python train.py --d_model=384 --d_mlp=1024 --norm_place="pre" --rope_fraction=1.0 --attn_scale=0.0884 --parallel_block=false --init="uniform" --lr=0.00107 --beta1=0.95 --grad_clip=1.0 --decay_fraction=1.0 --decay_shape="linear" --batch_tokens=32768 --steps=13016 --dataset="wikipedia_en"
MLP neurons of a small language model. Each row is named by its layer, matrix (gate and up: input weights) and neuron, and shows model dimensions 224-351. Each number is 50 + 15 x the weight over its row's rms, rounded and kept within 0 to 99. A neuron's up and down rows have the sign that makes its largest values positive.
After each neuron's rows, "fires after" lists the tokens most often just before its 100 highest values on Wikipedia text that the model never trained on.

L2.gate744:61 22 35 41 56 36 42 46 03 37 54 37 63 60 63 62 75 32 63 44 68 50 48 56 24 20 44 54 40 21 53 49 24 45 91 80 50 40 51 39 55 50 66 34 42 35 31 88 57 63 50 78 79 37 45 49 42 71 66 49 49 61 53 84 30 36 74 43 69 29 32 73 57 49 49 64 37 62 84 39 40 32 46 23 58 60 57 39 67 53 53 33 64 52 43 49 70 49 56 47 67 59 40 59 37 79 41 24 60 57 70 60 53 55 52 29 49 53 42 49 50 40 52 59 51 43 34 72
L2.up744:68 30 60 69 57 42 51 73 58 64 59 49 46 31 28 49 69 31 51 55 47 64 46 46 47 54 49 37 35 51 25 34 44 55 62 54 69 33 49 51 38 61 59 51 28 32 31 30 67 40 49 78 23 40 43 42 56 72 39 38 44 48 53 58 62 75 39 72 57 83 14 64 35 48 53 58 36 22 41 66 76 70 58 39 44 43 40 76 21 57 59 39 44 71 39 63 31 62 46 71 52 52 61 52 55 73 51 37 58 69 55 59 41 77 56 42 55 47 49 62 42 35 48 67 34 58 36 54
fires after: " ", "===", "1", "|", "\n"

L4.gate48:70 71 52 40 43 38 61 44 38 25 49 53 78 70 53 50 77 55 69 67 49 43 60 43 58 51 70 54 43 54 41 57 41 41 47 47 69 56 63 81 25 52 36 24 43 53 70 49 64 29 40 46 47 43 60 57 36 73 23 56 57 42 39 30 49 53 62 41 53 35 63 64 45 29 31 45 50 54 81 24 40 44 35 51 29 52 23 44 51 33 61 59 53 60 56 47 19 40 50 51 44 45 79 53 46 36 41 54 66 74 45 72 57 47 50 75 52 60 38 52 24 44 51 79 54 65 39 57
L4.up48:48 54 58 61 59 58 41 77 70 40 76 64 43 45 40 04 37 50 61 48 38 56 50 36 64 44 55 44 66 43 25 36 62 48 89 38 66 62 32 62 66 55 71 48 16 41 31 65 44 38 40 66 23 57 66 74 40 34 52 38 26 46 71 35 28 50 79 38 41 65 50 45 73 43 57 48 72 51 59 55 47 50 49 68 40 50 26 40 47 37 76 53 55 40 59 54 54 64 47 70 56 45 38 27 69 47 46 22 60 59 41 29 40 61 71 53 55 62 33 58 34 55 49 68 46 54 52 40
fires after: "1", " ", "2", "A", "0"

L4.gate370:54 46 56 33 61 31 31 65 89 60 53 46 44 55 58 46 26 44 53 51 55 68 50 53 34 49 62 37 37 58 40 53 46 66 45 46 61 31 52 41 54 50 20 44 22 58 33 56 57 56 40 39 49 31 54 37 34 64 46 43 44 32 60 79 49 41 37 48 76 77 50 55 82 68 60 65 94 55 65 37 14 27 60 36 54 68 59 65 41 05 64 31 58 52 48 53 38 41 23 29 61 61 48 42 43 59 33 56 46 53 56 60 59 57 43 66 36 55 34 39 19 20 61 70 68 47 42 63
L4.up370:42 47 52 81 58 53 96 56 47 58 82 48 74 50 38 36 44 43 81 66 43 32 40 42 36 56 77 60 73 72 24 50 42 49 35 64 62 27 43 31 45 71 43 45 69 89 69 54 36 55 60 46 46 00 74 29 43 53 42 38 57 60 55 39 63 38 41 42 67 36 41 37 52 28 63 59 49 42 49 51 35 32 40 37 52 34 63 36 37 63 56 60 58 56 43 52 54 67 59 52 43 50 40 28 70 26 56 63 13 53 67 37 45 80 23 50 22 63 68 26 58 29 42 35 88 46 56 63
fires after: " was", " is", " are", " were"

L4.gate720:47 26 60 55 48 16 48 65 50 38 32 47 52 41 38 49 58 56 61 58 25 75 34 46 58 42 56 45 40 31 61 56 68 70 52 36 49 30 60 53 60 53 62 39 66 56 39 64 34 57 32 38 30 66 43 34 68 69 44 42 32 23 34 43 33 76 62 53 59 50 51 68 39 62 41 27 46 65 45 38 63 47 22 52 52 43 63 38 33 59 54 56 41 35 67 10 45 05 48 36 67 71 55 54 40 44 42 58 55 77 52 53 72 37 47 25 67 83 51 73 57 67 27 42 65 58 39 52
L4.up720:32 58 33 49 55 78 43 61 61 39 55 34 33 61 34 74 53 53 45 15 50 46 44 64 34 06 28 26 32 48 60 60 48 58 32 43 45 70 31 32 32 55 55 50 46 51 80 52 60 40 55 63 49 41 42 51 36 67 57 48 59 80 50 63 39 15 55 49 35 44 47 52 33 55 44 52 73 31 54 35 32 38 75 55 62 24 32 51 67 36 27 45 44 39 70 43 18 33 33 12 55 46 46 54 48 52 51 38 46 64 63 44 48 44 23 38 63 51 66 40 49 75 31 12 53 53 52 33
fires after: ".", ").", ")", "\"."

L4.gate439:70 34 43 59 40 55 51 59 46 41 65 62 64 65 48 32 54 47 55 48 44 33 53 53 33 63 60 48 38 29 65 47 56 69 36 64 54 41 32 88 50 57 37 64 75 31 51 22 66 43 52 34 49 42 51 51 33 61 54 36 56 55 50 58 63 55 57 43 60 64 39 43 44 63 45 41 18 67 25 63 47 18 29 62 48 54 48 19 31 49 52 85 36 55 64 79 51 43 80 58 63 43 66 43 59 28 50 71 63 77 39 68 63 32 41 80 35 73 56 37 27 32 56 26 38 52 38 62
L4.up439:32 51 19 58 17 42 78 73 64 55 39 63 33 70 35 36 22 53 28 56 35 61 37 33 37 20 49 54 63 62 26 53 84 07 42 51 64 37 52 48 54 46 30 65 59 60 49 70 50 69 72 50 27 31 35 25 63 90 51 56 38 46 59 28 32 64 58 69 64 63 85 52 43 66 46 43 52 61 72 53 47 64 72 60 55 73 76 51 32 25 70 65 45 55 40 36 65 44 37 45 75 43 37 58 48 48 21 55 22 42 65 41 63 63 57 63 71 64 56 64 73 57 48 45 57 34 66 42
fires after: "0", "2", "ing", ":", "oc"

L2.gate548:25 46 54 48 41 17 62 61 76 67 35 60 49 29 32 36 54 50 58 78 67 73 54 87 55 50 80 54 62 47 36 23 40 52 39 63 61 50 43 61 69 68 61 74 32 45 51 32 55 43 50 54 52 62 28 50 41 48 40 23 43 51 58 53 66 51 32 66 39 33 64 57 44 78 66 65 37 43 31 42 59 58 27 36 41 43 37 60 51 40 58 71 50 67 47 49 50 17 50 50 43 25 48 50 54 46 63 13 38 40 64 64 33 26 59 59 32 57 41 29 33 39 67 42 34 48 56 48
L2.up548:58 60 18 48 48 49 35 32 62 63 55 67 63 36 67 39 39 72 64 60 43 40 23 56 46 25 74 67 26 35 25 59 68 58 41 29 48 36 47 44 70 33 58 64 30 44 47 46 40 73 20 56 60 24 47 42 56 63 45 64 32 57 45 62 20 44 77 41 24 48 58 41 56 49 28 45 37 67 31 55 53 34 34 56 48 63 52 47 45 36 35 54 71 32 56 31 41 71 62 39 35 48 37 48 38 57 79 39 72 50 28 30 34 37 42 51 83 38 44 71 43 53 59 68 37 41 37 42
fires after: "M", " m", " M", " H", " mic", "m"

L4.gate430:28 76 64 55 58 74 49 25 18 54 77 32 65 42 46 94 53 59 56 47 46 20 36 34 67 48 61 62 79 57 64 48 32 39 36 36 33 46 42 64 64 38 51 61 12 35 56 32 47 46 59 54 51 63 46 60 53 58 63 42 38 69 50 65 34 50 66 66 42 37 69 39 50 39 43 68 77 27 53 26 45 70 71 82 60 52 35 36 22 45 36 58 42 30 63 53 48 13 45 51 60 55 64 59 28 20 44 38 42 54 29 33 50 72 44 62 45 55 47 29 43 41 73 61 44 62 25 38
L4.up430:57 49 62 26 34 46 64 36 50 29 48 47 46 56 59 34 69 56 57 33 57 32 64 42 27 47 53 40 53 47 37 29 45 36 80 21 31 70 48 77 56 55 49 59 73 72 68 56 51 45 48 26 34 45 40 76 62 53 81 37 76 70 68 67 69 23 51 32 32 39 41 53 90 34 32 53 44 38 46 34 30 64 57 30 31 66 26 68 37 82 47 51 45 46 60 48 69 67 29 88 77 49 34 57 87 23 54 38 40 47 70 61 53 72 75 62 27 63 37 27 30 38 38 37 39 19 70 45
fires after: "1", "0", "8", "3", "9", "2"

L2.gate82:34 49 46 57 55 45 25 56 71 52 18 47 65 44 49 60 44 54 39 45 40 58 48 77 64 61 46 36 79 36 48 63 47 43 24 49 50 45 43 49 20 63 41 45 57 81 50 52 43 34 49 53 45 00 74 56 18 39 48 76 48 61 33 64 41 65 60 57 47 20 50 20 20 58 60 35 39 34 58 60 65 49 28 62 52 42 56 25 32 58 49 54 26 47 35 39 42 51 56 52 29 35 36 68 60 62 61 62 49 27 59 66 60 62 43 51 73 37 56 32 58 28 36 32 69 48 58 28
L2.up82:54 18 87 48 42 55 33 47 22 58 46 71 40 52 73 52 33 77 51 53 39 44 42 69 74 67 55 65 16 22 52 44 47 47 49 32 57 50 78 50 29 67 60 57 65 55 49 69 52 47 59 64 71 48 31 56 26 27 40 49 31 68 41 52 40 48 40 65 43 56 35 25 36 45 63 55 64 69 67 47 64 54 31 44 70 22 46 44 47 74 53 55 44 57 34 29 38 21 39 61 55 57 45 70 44 41 55 39 69 57 54 41 39 54 52 41 80 68 27 41 36 59 38 63 45 40 40 48
fires after: "\n", "′", "-", "4", "1", "7"

L4.gate729:48 14 44 36 27 53 39 66 38 30 42 38 64 35 56 47 30 39 47 33 32 61 67 47 34 57 51 72 52 38 63 42 50 71 76 46 56 54 62 56 34 37 39 54 41 42 56 50 60 64 54 21 41 30 44 42 54 50 56 35 44 59 33 56 55 18 38 70 69 19 54 19 48 63 42 48 34 43 80 65 37 64 66 61 45 41 28 22 48 42 57 67 31 52 67 64 63 18 49 38 42 27 53 69 58 51 69 56 26 49 49 57 40 63 44 53 67 41 64 61 50 44 35 48 38 59 44 65
L4.up729:48 69 37 38 35 42 37 20 09 35 62 44 49 45 59 59 46 31 55 40 66 53 64 48 41 55 53 59 26 45 46 59 57 45 32 32 56 66 73 40 42 51 53 28 87 71 80 28 47 60 40 52 69 52 59 51 48 37 58 45 66 63 65 49 45 51 32 40 40 59 42 52 30 68 48 57 53 53 45 49 27 59 43 17 58 48 14 60 46 32 69 68 56 57 46 51 16 61 45 37 59 52 85 66 49 63 63 42 56 37 35 48 63 50 41 45 72 59 51 44 56 46 37 51 34 45 31 68
fires after: "8", "3", "h", "4", "7", "2"

L2.gate1019:66 51 60 35 52 34 51 34 65 15 35 56 44 69 47 22 67 46 45 71 57 43 34 47 44 36 48 58 41 60 47 53 48 71 45 57 40 47 35 34 57 57 58 60 09 60 51 66 64 59 58 44 64 66 66 55 58 64 70 47 38 50 41 75 26 37 63 31 82 42 43 54 34 66 59 52 50 74 66 45 46 50 26 17 47 69 37 54 34 55 61 38 26 47 55 46 55 34 39 27 44 58 67 41 55 29 59 33 62 62 26 70 53 35 55 89 64 46 69 89 49 53 56 24 55 36 30 34
L2.up1019:56 44 55 24 43 57 31 33 32 56 36 45 36 72 41 45 51 61 68 51 20 73 57 56 45 69 41 48 30 52 54 77 57 50 18 79 18 68 62 61 45 65 54 75 60 72 48 50 43 53 61 47 37 66 60 64 69 59 33 37 38 50 43 57 29 62 36 61 35 45 38 60 46 73 47 72 49 44 51 35 25 38 43 75 57 50 53 27 53 41 52 39 68 34 46 44 30 58 54 31 37 67 63 34 61 62 40 52 49 35 62 66 46 36 38 53 19 60 42 55 48 67 15 26 53 43 41 38
fires after: ".", ")", "\".", ")."

L2.gate847:49 55 55 42 50 46 58 77 55 52 33 45 42 41 48 39 59 55 48 45 74 54 27 59 24 62 47 46 84 27 77 36 48 50 59 60 21 39 27 54 23 35 68 62 21 48 70 28 51 46 59 60 29 49 48 75 55 14 71 59 59 54 52 56 53 41 42 50 43 43 49 49 68 34 48 13 56 66 49 59 47 57 41 75 38 52 52 52 73 86 55 55 31 47 34 64 23 42 37 48 33 41 26 54 30 60 39 41 33 71 72 37 37 35 81 80 31 72 69 70 39 55 65 79 45 59 29 49
L2.up847:32 37 38 49 35 52 72 46 45 43 35 55 79 51 65 35 75 37 53 74 42 44 28 51 59 38 79 60 11 66 54 37 37 36 38 77 39 57 42 57 45 24 68 61 36 29 54 47 63 57 43 73 42 62 52 49 54 43 15 46 44 38 62 64 20 34 64 29 52 42 48 55 40 61 52 34 18 40 53 46 60 19 28 31 21 60 55 69 67 56 42 23 49 32 41 50 55 36 45 63 68 28 52 38 23 38 65 58 66 56 45 40 64 70 36 50 82 53 36 51 39 59 72 48 31 34 32 49
fires after: " h", " H", " (", " hy", " m", "=="

L4.gate188:61 21 65 39 27 45 48 50 34 63 31 26 54 59 47 49 60 36 55 59 59 59 27 81 62 73 57 49 48 60 41 47 61 44 21 42 53 39 48 67 36 48 64 57 71 78 30 60 48 52 28 64 69 62 52 56 37 83 47 44 36 57 52 49 54 64 56 46 51 26 39 66 34 56 46 70 39 76 38 48 54 59 30 34 40 59 54 63 45 40 67 39 45 74 53 32 20 55 29 27 42 82 32 49 39 19 52 60 55 66 54 71 46 22 80 62 57 45 38 52 51 61 39 33 45 56 44 26
L4.up188:47 42 57 43 46 61 24 65 54 42 36 62 29 39 29 47 54 51 38 39 40 46 33 57 29 58 52 31 15 64 31 72 70 44 27 47 54 49 37 46 35 77 52 41 74 64 25 51 58 37 57 31 66 55 52 65 62 53 49 70 65 50 45 67 50 29 35 39 21 34 46 76 48 58 50 66 45 57 30 61 44 80 58 28 39 78 43 58 47 70 32 62 60 56 36 68 56 58 30 60 55 70 49 33 62 60 50 43 32 39 42 48 67 50 42 75 16 67 52 43 57 57 49 56 58 30 57 20
fires after: ".", ")", ").", "\"."